{"head_dim": 64, "activation": "swiglu", "rope_fraction": 1.0, "optimizer": "muon_variant", "decay_fraction": 1.0}
MLP neurons of a small language model. Each row is named by its layer, matrix (down: output weights) and neuron, and shows model dimensions 48-143. Each number is 128 + 32 x the weight over its row's rms, rounded and kept within 0 to 255. Numbers have three digits each. A neuron's up and down rows have the sign that makes its largest values positive.
A block is one neuron, or neurons of one layer that tend to fire together. After each block is what it responds to, as a language model described it from the Wikipedia text at the highest values.

L10.down11:106128098113129089025141100126167164115169121157132173158163083075103131097160125136203112086116186186182161112163144166195113137173067115123167165132150098139097151100144136155071156103123158170132122159166159087170124160135152102105096096169191155165132062117081120109077111133153078108
L10.down37:155091115127128144144133159119155151158154140066078124058118111173142157085157143134133139165102132112127120154132186188079089163191133077080151138147127102101115135091088126147180083106148129145146160130124117105158181163111072161109091098130156131134126116113118156128168103194130100149
L10.down201:140097125100176135152202149175169065143108074138142091143166089148103133180127130151128094069101087065125120117110116111160156152128098103129177065093131218192102133173084143086119144137126146082151108106140196108132072092128142097182149112153071144083121083105126108145112108142117106131
L10.down246:116163122104108109125143147105113166160167087178099116106130135149107039176087156142121121165103148125137144182156121142124157146101158201168092173147115078086118143117178165119162096158173125099187104160145148079124136140154174089049102159121140185151102111141137103153105106139052166111
L10.down327:106152077119094136118141143190072123151118108082113120116103139105147093099090102111135139138123154120146126087071173080153125121114148148095157123115091132146115119101133189113129102148147129139139105123069107114212134182108158213097124170158107144148121116136129204123076133172092129148
L10.down429:130121110118082108180133126126095138134166161156150105112098102138142156094140104082055124098092148128158098184142122174153080119125153109202126160127114166095142131125083122109128119135156100191151105123144110117131105133119052087149146169143107102127135139147136137140163124132141080167
L10.down438:173116129145128128148133106162167101095155117138137086127112086146087183165152101097128121124097085073149139100126154117123121084133161082074168139086162136061114109131093109169147121136103066179077114091161098088168046109150116063134118113199123166143154143186122077119153170132157160105
L10.down529:205115126154104092134135093218137136113092106139115113134097151092170090103125102094105072059182138186069093143082120168152236102119115171127119135084185138166104124164080091105073161094164175116141169157103088133143150123148199149172162171187104113125130084161157122130112142141127085087
L10.down573:134171138080181108161060089073104132145134090177136128136076107071146105089086170123101165195130163138100110083111097097173092177143100064123133143054173108189140151074179126071106151174043147117160111131139130128104101181143170119088113178152144122125112116134038187145155121132111098156
L10.down575:138212150094099200039190170149134132103161098176152141115076163149122135143100133125108114160113126184091166148172126098143138130157098103191119136148061089205116113140113161133167142125115117103116163139088090117105135168086089140144079144132128154098114177154097118170088158116097132143
L10.down685:134138140108124140135130173127128150084181127169151126153139128094130129163074074119065173087168104109117070075106121141115118130129157128098114070096161124133149178162111129082114167135112126119157132133107145158112084167125108124106090198118120118124135121139147087127119123117105099115
L10.down703:091126079129058129136173108152052111115197115175068121107058108146139157127144118192103146135139104124117116072142141129193149127123127058138086153157207120084138111096108163125177127186175104175085151147099140110195140120126085113162102144176164153142158121155141158123140146096128122103
L10.down714:141123172115081153104124125185124116088110120150173116148214104137139148171116156128167090125142073151156125119118100126158114085107183125137155062102120122105141077151167106164120128171146063116127120109153146121186144138158125135146117107141169125173083159138104130139156136154140169147
L10.down732:154126144122139148099157092118135129107086158181127116110085141176089127154129073101096141132151118180145124143131115102154161133095138129157096146125132129165101135132104177101120114094141173157058098089101127089127157122154096176084178160093106089159131093127076177174102130061097111034
L10.down740:141137099131123118071151094150134116152142121095100096136135154176126182098126107082180107120121086155127158158117106141140162134079119167153170107147079104083079145094159125170165178114160122158105070178130127190058158126105170153158112045194106073181074199165100143098121108105154139156
L10.down856:114181171103090106084111122131170164157134116116099102151186140102145140133117130161171114097176066108136140130122120093126164189158097167098133119147127105057113159120163132105101135114106138138119132120144139172120176118056120085131123141083131092053135141103149111196123088099169145083
Description: The opening token of an amount, notation or quoted term, mostly $ before money after "a", plus IPA slashes, opening quotes and numbers before units.

L10.down170:108140106081174139130142137167096143143150106133158142136186161123146149101110114099135152162168096090118096141205141178150067090177119106136100080087102042135174171069143174102160097141100129172119120144167167103158095123091154118136126138081167122097115043079137178159117139102156105148
L10.down203:136124110068084143188092158173114141084160071159181118134114129109058048149145106011151149138109195086178158131094132161084137080136128107111116120181166091165136105148070081145098150161146138154126116123114130096150129118138164096160088120144087134097179143206149169098108122103106093161
L10.down234:132129093110147131173159106163138098165112121139097155154126128105143111104149093074085141131096101101146142199153151115151140117152109074129122139083100162128208099089115100083165075122123101127152121182061176199103080125155130137132096097148126069195136121114159153159127137106167091138
L10.down284:079137155050185114138074132146176164056166096137135131149108099106069144143144167211139103126153147093154114137175127123110065080185087101162094090083107153164104126115103151106140095118098142120113119130109097096126115181117155121153101091099137099069202154132144182157119097135133126149
L10.down311:110182132159188126079161128214173047120096106152124131139121153115135153147164045076093171156122141170067087144125124158123101106124117163148136150115168104135081130095120114146096080138169175097177135132140107163127129119127093100103080141127129140155131163114113145066131216128083169143
L10.down321:153117125128145127133130168138079103128118115170098103152158119104088162142096155048162133174064088167160093143079150178194104144130112066119139124114137137134176055108139091147124119074103163138139145068096151090177101096151125126177110189096090158100142111144099056166129105086113097156
L10.down580:137178139139177057067198127141154130115179166153168106128128157125151090096139094133095122108121167120135093130122136063136144138142133138149102104114098093133124215140069120142161085103124139131189136151112095086084063127110125113149112163096108101170124076206113193106085156119141094168
L10.down608:105166102130132083144129092105114156102108128154171103047103109146137127168106153150133050145157149088169156082121161071116128133069157154111081156177114168142132137104120141088121186181150167112116143101145143107117118168134131185106133113154149117114135157159119179132097158151120088112
L10.down610:077129113101124104112128093156131104136134156174069096139135124110173147119085137008135165147104141148116137142118139167146146139141109160135063108122154142164123118146161115087062119139147169096166165138124126166097139139116185152162086152108160201118123088138167196183121165119154083125
L10.down632:188137161107134130133177172108103123154153173135157153173141125145114146139147149125177135161105156083143124169106173130062210090124133100180085187147132127091184119099083090146120106180148059128093099112089124109085103142149218134061137146146111126149113053106128142081123117154144144121
L10.down698:126187164167147098138140104161137113156104072129154175124143159110145169107161194126140092121136117123149150148125169157124085086125066113137139112128111121106090096118166174101165120098137143092115176172140136105130144133143170188124057121105148142046179123095146147161128113138150035093
L10.down800:131200086126114116169143137199151114114144133151123103107156084158085158099090076095137096170104091147180189067133167136193164082078114114109152108109129113102163172179117140098099140171172106112159124122105093072137122120188175144104195105152131158087142131144117146140109126090124081138
L10.down818:155124192113079060143142124188164168121093067099141086185099111163122172077143134205132113152071100163109095124136096138146166146110132089084078157171093114089130063114095124155149168097123165155146133088099117062145144103157186129139207158144125154128175104109074093158093091194119086107
L10.down830:141122104068050145168146159147039073068113166079136114104150151152087077095092105038157104065092103143187163181153098137131142133148165138124060203106145158098101105140111126107204146164143170135094076128131108087184103140134190121088121124162097067149153160146115164126138104142112215169
L10.down843:119096061117116141092173093138209162133171108165091113187185138133094153136116133067149163132151175157116130122124120190141178170161133124138101140123146158109182124095127132110072084114190128116153108110109172134165059092150139124147147128133163150170153132156136144090128093150145115114
L10.down893:158110105127132102142119082152140096105115070148139096167166147064179167123137098085088126145104114096158134122068142094117157197148159127090096126156115085125130123082159076098143123106122156104139148167113170195105110109158107070079114148159156094082148156095168073178127126171137158164
Description: Separators and prepositions just before a place or person name, as in table pipes, match-report colons, "SW of" Brisbane, "based in" Oldenburg.

L3.down737:162158166074123047097176100132101127120150163134142110168123156088143101185095128215140151116148128163105125090128091121129143135126126128130133085174095090085118109181129132164146103068123126103057067164121122070096104132114147091122196073132139117149167118114089140104079135123210111064
Description: Slashes between numbers in footballer infobox career rows (Apps / Gls) and in IPA phonetic notation; more weakly, word-final suffixes like -ed, -ting and "of" after nouns.

L3.down203:108133159077146128117094135106179139139159179118146171110146187132067111146151099132090150095078142128071131125116127168161091140112113163094114108127116183128136056129110133104148177123132129137119138107078124153083160172176113113143152080131095142163090141060098190130093149122132077162
Description: Line breaks after a finished sentence or paragraph in Wikipedia articles, plus table pipes, opening parentheses and colons that begin new content; sometimes mid-word pieces of names.

L10.down117:144101130142162128168147172103094176082164150135115144122150172152149108124102176114116107160151163134183136108152122114126131163103087058163158127114203139103125106138130130146105170117246153095136056168093105137091148105077094117081152085102125129118081175050105143101156067124117124134
L10.down137:078108156113107120113128128152100130150109149148101157173110122113138108137082128151076143112140118120116153145122144155153151153130158091168209125092191124139137150124122154190144127117118127128123156119147087146118141068092162143159102192183203141127118122094099110190127152143103134151
L10.down146:081100184104118185116113121188084161064149142178120129153071107094151161138159158106152170109148157129132136098182095116099145166093074092125108093133101086108140106106143161075145124094108095154147101158171139132096183113141089154136154147110197151161116063094144152111067121120094113154
L10.down233:149129153152073136174147148180083161090118099140137063111116105093120104142185148119083145148095135115093107128159107173099125180125140162089120153118143184140154132135085135140143137128146049140105089104172122147111129128141127167173091127158076062107131174149122157147145100147058159124
L10.down249:152168120106116152115106149114103098086137137116086144082144128093161139111131159153169103080123110138157121143142119146079097163099125082102091121124083093119101166100136087195162149132172126112161162131158176143082106153113175098176208117122128136107138073142157129130155126079115120135
L10.down310:155135165124050136142131151055120139073147140186130085136114080150146128138125148121116164093130129135159111148147096163094115135102114082096076140166099131136102109095143124069208134149106079135167136127151094118113143140091162108163143143105127152171084125120209169140172175120097080084
L10.down329:170122098105134178189083089176097137088164170154148120203094140108115136128101154097100158173075171188117111149135105173106156175091142062132154128094145053165094155088161088176148098103060037120119128129121163069125140144142155166169133137129093105154091114165101112102072138195097123119
L10.down380:162101110114117116170123139121111116142162115088168196138131094090143100115119148063120109148126155153091130155149157139135146154136121125119125094127115053096126142115129138119146155086193128133087130122096075112091116149120131086131076129099139049078161121131150091197131232201099136117
L10.down394:157059135147183095151048127146120143107118127108114099078107079105176136145158110101108098096088139109156099169192077132121095144156151123107117072116146146144107164112135163145114083081135159120101143112109062112093144094098140193080151180134145140158118165158107042106100115154053120153
L10.down408:153087152120098133138171129108148113089092134110133187086058151128108106093100118152104116098096185152197110166090093172106107095122100164144075109132136135090151085122158166064072134085123112154108181151113147117172071129151097141070161114116094076081088141057162085133119130073127093106
L10.down497:104119112124157116110157182138126106155125104096094089171112123117151109094128073107133149183117139086162123092224137182151110181146172092092105174111112124177097114074113107129118119130095178103117107104149120113128163164142152108108152187126137158089139140150153180068112060185101150080
L10.down514:130105127176137143061127138118096139147088105137143177183104122123102129123202142193149159156132140128162112134145139111129169151088178083113088158134160156158182155129061088112141130086125086115098161093203184126071187106145000113111137141138091054132127126123121153110098128171081082131
L10.down518:161058092122088149159148109154123178120125108175124145142060160156149171127129113086160209132047123116110090107103206104135128128144122064115169131120145108154178112120170133188115104109101087130184113129086133098161149092135111101163179076158120134129117127141114140101089166188117125176
L10.down535:167107097099071144145124125103070116136149104203117136119132132164153137148171137101092117114159154105062092160068095099138128192137109077077109126128120126141122138112068095195129146130158161076130096095117094081124146097152111112062126135147168133172146116162121088138110111071121140131
L10.down669:145116115128132157138104129114122133181136061121135164139119164097131161115126130130153091116083092154059130135120137159158145188091112097149129148128106164132192142106135137113084134115126155099182165172098112117120181084109123168137207130129146128163146129076122147165100103063147121150
L10.down873:077125185137119093150126110209181109118142139075140116125085198139096206144051101229091077153110129115125107108132152113093139138212153101120144163115099156136116080118158071107108127146138075118162130177116110080145149122120119066089132154078165152153097060141126123211121140170122119177
Description: An opening parenthesis or similar mark right after a name or term, starting a clarification such as a date, translation or alias: Lorillard (son of, Olympiacos (4–1).

L3.down762:174134193164143147116097166096059147151123118174125167133178134157137094144084142105135077153162088156097142115131099087139097124125095138145115135136184119124106161090081153068140131188133150105120170097121101149131139114108110148158105136204120136082103083126098199150141173124095111082
Description: The colon after a team name that opens a goalscorer line in football match reports (Mallorca:, Cosenza:); more weakly, scattered mid-word pieces like ceramics, siblings.

L3.down296:099134093117118077174151119134145188142114140105132100122078115150125149103135140131172166127137115161182134141117120099133171096105102075074097091027160135105154123202127157145195011149149131145139119121172135144120130099104163096109132135110086160154134159125107090103157198062079169136
Description: Comparison words that come before a number or amount, mostly than after less/more, as after as much, plus under, over, between, about, up to.

L10.down41:146122137165144104136138057127082201120116120154139131124221151101071164120160144119130190109081129077091117129220138098155136134165099081049161083128119169166154108086080118150141107113157098140124163096136122174148143126098129132159130147150125108073128145150090044131140170139123101123
L10.down49:166067120151141170196188127122100091136162094125116116113187105122140093196164157122138125131170129116166100054131199103123238120093065092147070116189119131131173096121106126074102163120135186147164112100088118135137137110132141165145162132145089165105146109123155090105163134073171133119
L10.down171:140107147124156121130156093105149105124080116141115130124117128122136151137165137112093112161125155076151137100144099135093100105104094182077150124085084134149167125088153154166062128164123144117089089146086089139104129116064160147099129118112105143115153081085113128139118142120194119169
L10.down177:112149112180149152127100147160130109196170143128122118124165108146118119134133133066212085161091107060152092112135105131096075184122128126174104120180160182144192080163112128169083166169171122163189136177148047148212090109176163133156121176137059119094160147112093145133112140147161110122
L10.down255:065181185095131118173129114054136143139140079087106112172118142140159102125084108121156133127153119088143136139147144119168061179156145163121116140060149155116087073082103129139128130178168137123153119131119133116158070194153114127065117120133198109127166176103122082161075143116089102124
L10.down314:104117096148165085113162074122173185145141085083114081112105144106188101197179189162117140096139157108183121069092140127143097098098155138121128117070142138157155135136111161128149155134133076133198151108133145127155088119076132099169117202114080110128135091175159113089106092140076173096
L10.down320:171145101166147100163180141157165136040115083118148168151117160104189128097120226137120194109125112150131175090137133158109113087142126126148083135069140171151129159093147144121140093139170133106116170145092098146179126147099144097112121093117086113129097097156137111161106128157166131136
L10.down336:100143141099186123165119118103207130146161135084172101158135183155114113175143142106085171146147147078079123117111147171136115089066179103143121109105146143064112123021101154120160167082204109103116152146092154104126098193069076105118126142101082122107169107138140107113157106152113112126
L10.down377:165141152086150068110135119095132092114138160147165079176132136136146111065196126115103131106125147161156150133097147191214105106146152065158118165134100124171124108124134186193116127127104092152164164110094189141124101077154170194127143133139102121164156155179149147167104135133138147149
L10.down402:112106170127092174105174125183100138167131203105126131155106056128137108146187112147095128118085116142106099087149123185097183116131158099067121102055166213123081128130110142083116152128109119156119177135166176168106171118120135106177175182137155104068117093142138160137238121064170171096
L10.down483:147170121131136103153081112096142129098158091102136135116164186120078111181147104189129152109051096170124126164086097105099189171113143087159166113135085153140084195151056144056148080102127097124135105079163134122174134122098189105132124121098094101141159172123118133102119106116114133197
L10.down540:161100151122086119130110104152088189150136160139135153191153129134145116115162098206131141096099109135141152137160110159127106100132139179144153154140165120128170108091181152129174134088121151086092127159109098159107097092144161137084122087159126136093128124124112127078105171117143139089
L10.down548:118136126092142085166115134091099098069141098139122124137116126171059159117170134128141123143069112076117090156097145173138104164074103123128154118098178225067178159135142175100069148118093069134077184152099110108156072148140141155101188123073144090116117108108099139137121160170115114149
L10.down642:060152122141121123099079105133129116126177128130110149122138149113110094185160150157235110146113146125085131127127068094095144167153184097149086104100094126111134157178150155146105101136116102099147185187120107173158130125105141145113129146123107143118119148117077136131143056153156126083
L10.down819:188086163143199138133121132147105168140104128128159151101111140070151145109182158114130109136158139116100110172172068107178079165161128130123111153173115114139192103173097149087175126104107121153152153113143113089139155146168162139165084111153113101124114106145160042101171126137111123127
L10.down887:132084112140094177168090054088158158107085150106105029053105105134109095083106113157099127109101126121093115123130119122127177140147088168172114143104130170121159105166172141163179138040151141183129098096137145198121115118170117088168154189127159159114144134084139135177116110157108112152
Description: Prepositions and prefix-like word starts, mostly "under" (under-stood, under-going, under the leadership), plus at, of, to, by, pro-, within.

L10.down105:202171106113105172072137057086126117189120064171128155151141182101100100092149153051099121169061121135105118125126115135088142145113129199134096117133080134146123099135139187134131135120103143142103111120131089118137108100116074187170088147101105113182150140093090175141165120197097099143
L10.down126:158076038170131144146164159074147151177131113152109198146132095139121108117104144114107116113091079157129105126183200098137166147076129118196153137150110140161158138097144135120128171122192138091108168136145183141120128114094101104051077102169109149135112096083095160155119165149169167117
L10.down215:129129107107109157118082196147082147116061096125151176120102112057092103114108179087150102109102157130137159144135132148185141139068136151128134126134124142115066131103143082106192184076177166142112107134148103145107169125120080128149114090167116130101141160130095119143157082115183122137
L10.down232:166121138109148110191143132138111146109106128164136097104145121090140126208151138068110132120141135095078158076131159164098151134133176074125128152173131117117162078098086094160160123121095116128087126134127115105089105167096206094142089122110093173100132127140099211092142130113112136154
L10.down235:181100129074185136163180125094120133180065138111041099120087111130136140120148159127134110106107160103117120155101119080117072171100149185090130208095176120129100110142057068122168126161137181087121089119063109113120076094127129102113158059114093162119100161137116100189132084108111153212
L10.down239:181054184065100110122113132096128126132142136102172110116140143154183082136080100104128120077091122126082098099114097162110085155141109097096127118147125153163099114116112114122210179142177151140172100065100094112116145091094131068090107105092166164090160133165121118158108202128133166149
L10.down278:101148149123140177143146074111113101045146157146170117105090139112145157101163181067163184096116119111141124146148084179124146147124114173178160149137083118121090084145099119085078139112180126126125103145189174093107077110133106139172110110176134141126094175121127088169092148117133110088
L10.down330:164140067097131177130170150115119086110137099130082105148076174091135116168096073082128106127144105175148142116075121101106102161097114182091114135118129079116126138124155094117127181106083132068182139187111166108130158135116066109152128108090159115113168088089146100111120120128103174124
L10.down355:175136120106127160187080150112108165121150111079088156164155070064132122164129138071113103113109086146101159147145148152107126133158119108180160151129128146139177117184105137105180088107185095119151040128128110151102124145202154158099137141101159176175100121090126173151102116133151144157
L10.down388:097146111088142125154142162159210113118202019117206115149105224151138084062150160224137139108128159104135164178166143145104123115098129104125130155149135145127100146134163197139121098114142097106131142136136150164152153124120133059119117152156144114116180146086134149097130124126145104167
L10.down454:116101158152125067108151088132154081119113102173102131066142120137088085156079105118115105152162139179165153153131151133102116109148144195125129147153107082094134158112128124161139078126165132190150115122125171142070122074132130106076139154148135173081157156136078070165045099156139142105
L10.down554:148045108121083177180130144103121120132100155120131137085141134076095116149132122111115144120121141147207140125114133123097163129093082124068133112132105150128161107172142100163082107103173083183094097164191178110083164120088066138143153150187129170109136142103130147147162117123140093134
L10.down599:199186137122094135156058072142162121090163121064124153133160194106096113136149166098120078101136108174126165145099121127126113123127152097121165135125083100126081179148113146102099102108133087106113119163127078120149165130080110132181116162159127143137129125162156131107130154108117124158
L10.down679:122089132102157160105183147083153162145161106134141137083107118101130167076114137094181165158084123118152103122115127167117077094172118148108109198154118103133133127111093116198107110187168082146174139127090117101086122142127180082054089118143096124119110164108081145171120178094148164108
L10.down752:139132093125112113117104139081145100106119119193155141136088113145121157139132128108178132080150106121172102063095078154165119078168086127075150111154142137135162165094099159168152123119106129121088090130124149129144144142144133118142174129157132100132130131129117099106162198135078081124
L10.down888:113123111128139131116146108179141147123162081130123114167172132103103093139088106034132107191144154134171129114146145155120120117068122066141137159093145100122160106160116113072162084157192095089113117138117138140094121147117195146167129111132133176110136097118175129124105155109144123129
Description: The closing | at the end of a wiki table row, often after an empty cell, in filmographies, transfer lists and location or election tables.

L11.down74:131090214157178118078067117156121156132124098135129125154133122099115174162167131126140129136116122119166127144163102141160104148154133086144164026113141128130120140147075158093191133165185124143123147088109103182071064107134117133135153173035122097123090032124139158147104162147127106094
L11.down206:112148107095057144186143091126147140089133104133115112131097160156129089105156099125122090138173060107109108170114128127116112132112211071100147097140126081140108133112151101143126200128094093148086086114103128126053126060136146120092097133124107131168170132134104065127182137122132092169
L11.down264:165106151132185172100117079129164100158098117089106095137050147154202163122135102138096148128120192131135138109100072131167105114138121166149158113153098074159140074108135145178125091156090164120123091128129119101124114140131155162202138147082121129120115134136097170074162148190094098121
L11.down292:090116065136174192162080132127112094138132117126183139090066152115138134110101115102159137187113112107148185186101146143156172112156063135178147122146112174141146078192135133145164127164153154116108130132117124148072143114132184158115111142107131156111150150119085135121108135153125114095
Description: The word or prefix "under" (undergoing, understanding, under protection), plus pipes and dashes in markdown table rows and score dashes.

L11.down27:102180119134101175122117120111137158121054118122123184163130161100124157147142162124020060105159141149175095146135109132058155133131107126106146156154104106105096140126116152094149168125218141181094099129125170129112155141095138130138116135125106113111141133117071092169153124114121156126
L11.down133:102108108117133145109066127165081122118130108139131111159181057105115072132142120119093112154117159106131115129104168138128104170150104152108123080149101140162107116124141090122098134163247149177142068090090135159138115109124143124136072095103145157104104149076182151104149153192130140120
L11.down244:108093120063193106171166149117079129159111123065186131090086163161101109149140145133111059142101148102130101166117066145079141149103106115121062116121136098025117134112159116098103160165217196102152159110124092159131122159164128104151119130108128109166180201107147125156190095122154075115
L11.down628:107147097190109135091121110187087135095071147099054153123075102158104153135156101123120130130070145078174105143173148104148136132147162124123143200125056135099127088105097196134120152116163136131144129095082163129122129142120092149074144132064122084093135188136128068126149150137120115111
Description: Prepositions and infinitive "to" right after a verb or noun, such as rumored to, fled to, sang in, a member of, plus "|" cell separators in Wikipedia tables.

L10.down7:203136160090125103120125170128185130127147119092145108101129112100186162125152124000195167122163157141097140086160184147106150134111121117137159125114076100176146135117181105085156113145068124134105135089052103085135111133084124115130141146140119139141083148110173128112159140125115079068
L10.down23:137102126183091155146114167082138115142084185045138041165106168092131113158141097141138094126143158089162097141066084214113146123064112139139108125098086077123187152098176090124066124100111155137139150163127137134118149173155078139138128079115158064142139166162161139122059116162084147119
L10.down113:094126107124135131103176212139110109133126102088155107176112129100109129115152110165115117120084063142081194115143138179173141070136157019068107115168148120172133133139145162159160124128142190184113093122185189108132145150071137054135112131174133138135127084137090169113184133174109104105
L10.down142:147135124139111104021106170114186129137129158136155136136141193122113090175164124125138150154120131063098159077068083143141170154151105136100167104123072105137137115113145088133135169169102072174119134122137152080148174118136092107058197154161145215121100112070162125159147092126131108103
L10.down172:155090116125186086126125145127102169134149132186128081145127120142151143094092185149130131243155118170095140147072102101131145115145051148051161091150141124192166131073118129084120094159117118106183138119162068119143168154221124156042107113123129145128092124140090100100086113119087144156
L10.down332:146108172123102116109101166136095089142107156152125093121161169137143094049136117122185068125119125169127109121109083144165075159148099131114131121127061165120201128135167176153177093153058129238103089188132165123045180131120167116122142163141034194127103152117086087126133109134149128117
L10.down386:102111096099180140142118167112201095106098125101096145128164156086174198150101114165163143131115112109146106111067127173155160153145111179116128102106158136136120163181182104034170172093228188070126200122127131093092148121143165120130101124137083172196121066145107141137108147151082157130
L10.down425:111157082124143076166110189088186149125056183130100104177163137124144095135173138134113065121061165096201056120163098148112135148162129094180143101159127105201109130116141098059172107192120105110184142179114161141092192134121145149118171077111113143118090135117193140100140161167102123147
L10.down469:098133149119122142109144103159189109160110135117100168143119131115134113144178073204144124132121162126118075107090156227154127159128146158141084130116101182109167098147164154123133087153118100142157112176081118149099183157122128113081114048141166121171095064131129134133178109129134136074
L10.down637:129154088145164147087124117135089114129076095097119119135126154103109143179142063145082087132124108129122148167079097152142149066077132098124139150187126144173126116153121133167235137161077158108048109097135122084139123136183135153087080062096151106136069134044071136017103111098121188136
L10.down765:098119120138134155109115150108134131178068176117181117095118133152166131117177096138092121142102140086136091108170110135193135139156170145090132092119134158115144142137155124125117085123094141183084140170164112112051169154119133133155083077125084156144085147105105183111133127128132161065
L10.down857:169115156180082089105126146186184154126118099192090124112083112134096187138096092102138094065094122184103128136159171116059081172082150112115113134151096100115160180156095127140121168134130125098138157155128134126173155144109140126123096082082133107150109178078145144129097170131123157092
L10.down865:166116152096104160111114187196135164144183119169092118081114178175124165131104127159109136084134139140123104131087122136118130150096102153149163154074113174115173096119084183103107135140092097124159114143160148123123151118082132162112190109083123093077188106108129106143085077169174152129
L10.down884:142138173131123120074148118200137153127156125182116119142098116106124124172171141171157165078171147156147141099152168138121171127128126114180146052145084146113164163105089169109136098135089106166124092160113117141057107119177123121025132177148166156144155119154069125103100170112141116156
L10.down885:149085129134119185149085169176084113098120094105054138090170101121109100103125126097174128179123115089150163107108141144142094123168103067094144153131097118138114149082142131093089077091064129078151182159145155085123100149149117139109049105093111129169173139117097106127127178135114137158
L10.down892:143168073125167140149077081169140108113147152137145122151175149104095145116117081161165088086147098076109108149066121089134199143151155115141139118140143144136108116158123122136107125144100094209114127115088154160092122122132122167095105104159103147125099104111145102157147144162174081139
Description: Interior syllable pieces inside romanized proper names, mostly Japanese ones (Shin-ichi-ro, Shir-ō, Takamats-u, Fu-ji-hashi), plus other foreign names and places (Ya-ki-ma, Ghimp-u).

L3.down308:115122122084094126136114147195104103082128132168106109068086150139153123191155132124154120118112112152129109089158166183103181106116168088116092089108195131108132182134092169133123141139127161130130156125131156144066168103151152124095174174118112145102106124146131158136063145182112088136
Description: Short final word pieces, often vowels, ending non-English personal or place names in lists and tables, e.g. Yahy-a, Zor-an, Yazo-o.

L11.down151:150114173151131170116087115103184079078122153169143163104128150124118085099127112164229110144172117127115153123122145117120124153166064177195114132220119104129138142123149144120089071213110116195141079144128137122105155123087102151086118124141133139126133125130139125149198101172134176095
L11.down219:144100161119128172170106106094129126145077150116104188159097119121139175187155093204121119110088145102154138141097110081075171126108141083134126094160153124185137135166153082114128150187121127129128091100153126170121130169110112111126099139102131095119082165152156119102171133138127056134
L11.down468:146122130157128108093163190112054126084130085146163185142135065132113106095159113183131113138148132109111106094159111123142067112097133172110113170140121130090129130186191166122154091099165126152147107152134100134088088167148095158118128136162084152132121143130097171158108081146176137154
L11.down809:116074115110124111159170144161151070145139088155121162097144170185148128118166147162170079121167107101124084079099127122107081163119121125100075151130102102128129113147198147074124142158142133168089129111230155089061095152215122110134087102143180149058076115155157076168110102136125132095
Description: Word-piece syllables inside romanized Japanese and Chinese names, like Takeba-shi, Ji-ang-su, Hu-ang-tian, plus the words Japan, Korea, Chinese; a few stray numerals and verbs.

L11.down52:172152092132178136160146132098064152067136161147100137178164165167128126082158123091117116155125160130107106114146114110107154104108113138086143141130139149131059113066159120159082142113201112093169126059091072125107188113149141079147093176151098119111129135113154113081164141126162103139
L11.down61:115133090118119140103106112152136159157101170111123116153140147091109111136167161109104149116111186080121130082126102207091142172156208161148101158141101137172142171121070137164062122127152056155108109122173192158136069091124090124141156189136067202139124162154133114083103138129167087137
L11.down609:166125093158101185124180066128160159159101150112140111109128146175107156124089130129123146087153111169150126065122130179130117145170123100182114148120134168146166147086109135136064152118168149109139108125130181118153121066141055118117185142116147195132066131095105134126112084152093102077
L11.down731:124152130117119112131182093152158118181123108103094177149141179115093081110130115070044135155099122153140154105130109105165120105173141145126115151144087132144176078141128091135108142167148163119176150144058103159165075132097139151131129137197059127187150119121109131085102079112115160157
Description: Prepositions or separators (in, at, of, semicolon, comma) right after a venue, institution or event name, just before a place name, e.g. Music Hall in, Stadium; Annapolis.

L11.down25:113081150124129144091110103109105185133115127172123152119109130138062164124120103132148142164119168136142093111158101076133135119117114092127148120150156149115127084112090140059121095085088092092101113142145117124046099115144110173090104057128143170137136115106162152102135094124136107168
L11.down53:148089121105142081143125163090074167096145169139082170137123124157114088104101155146080111153096095092159148103183117099132106057115121111163183056142143130084069188187135142144120148112150168130056116097050117228170170115147130097117105122105112078157135136125081071100095096096159044153
L11.down392:118138142140104062159082160159033079115081101151146158137140158058129148123178115091093128093098112149111182150124076138120138123147116101152122132089130160131171147179082141166163113126116144170194099200116057187158188165160118079101130166141135159103173173139140170118136142157157166180
L11.down587:124022133083131113112164127130061103131145126173068105085130118081133100147103092129086148088131068178125138165151148126107102097098129070131102135154112169065145144088134076122113120159128116127116068133175132105143148084081079114149148112150159065058167074123117132048086080078109175136
Description: Opening parentheses or quotation marks right after a name or noun phrase, as in Rally of the Republicans (RDR) or Victor "Transport"; also word-initial pieces like Jo- (Joint, Joliet, Jovana).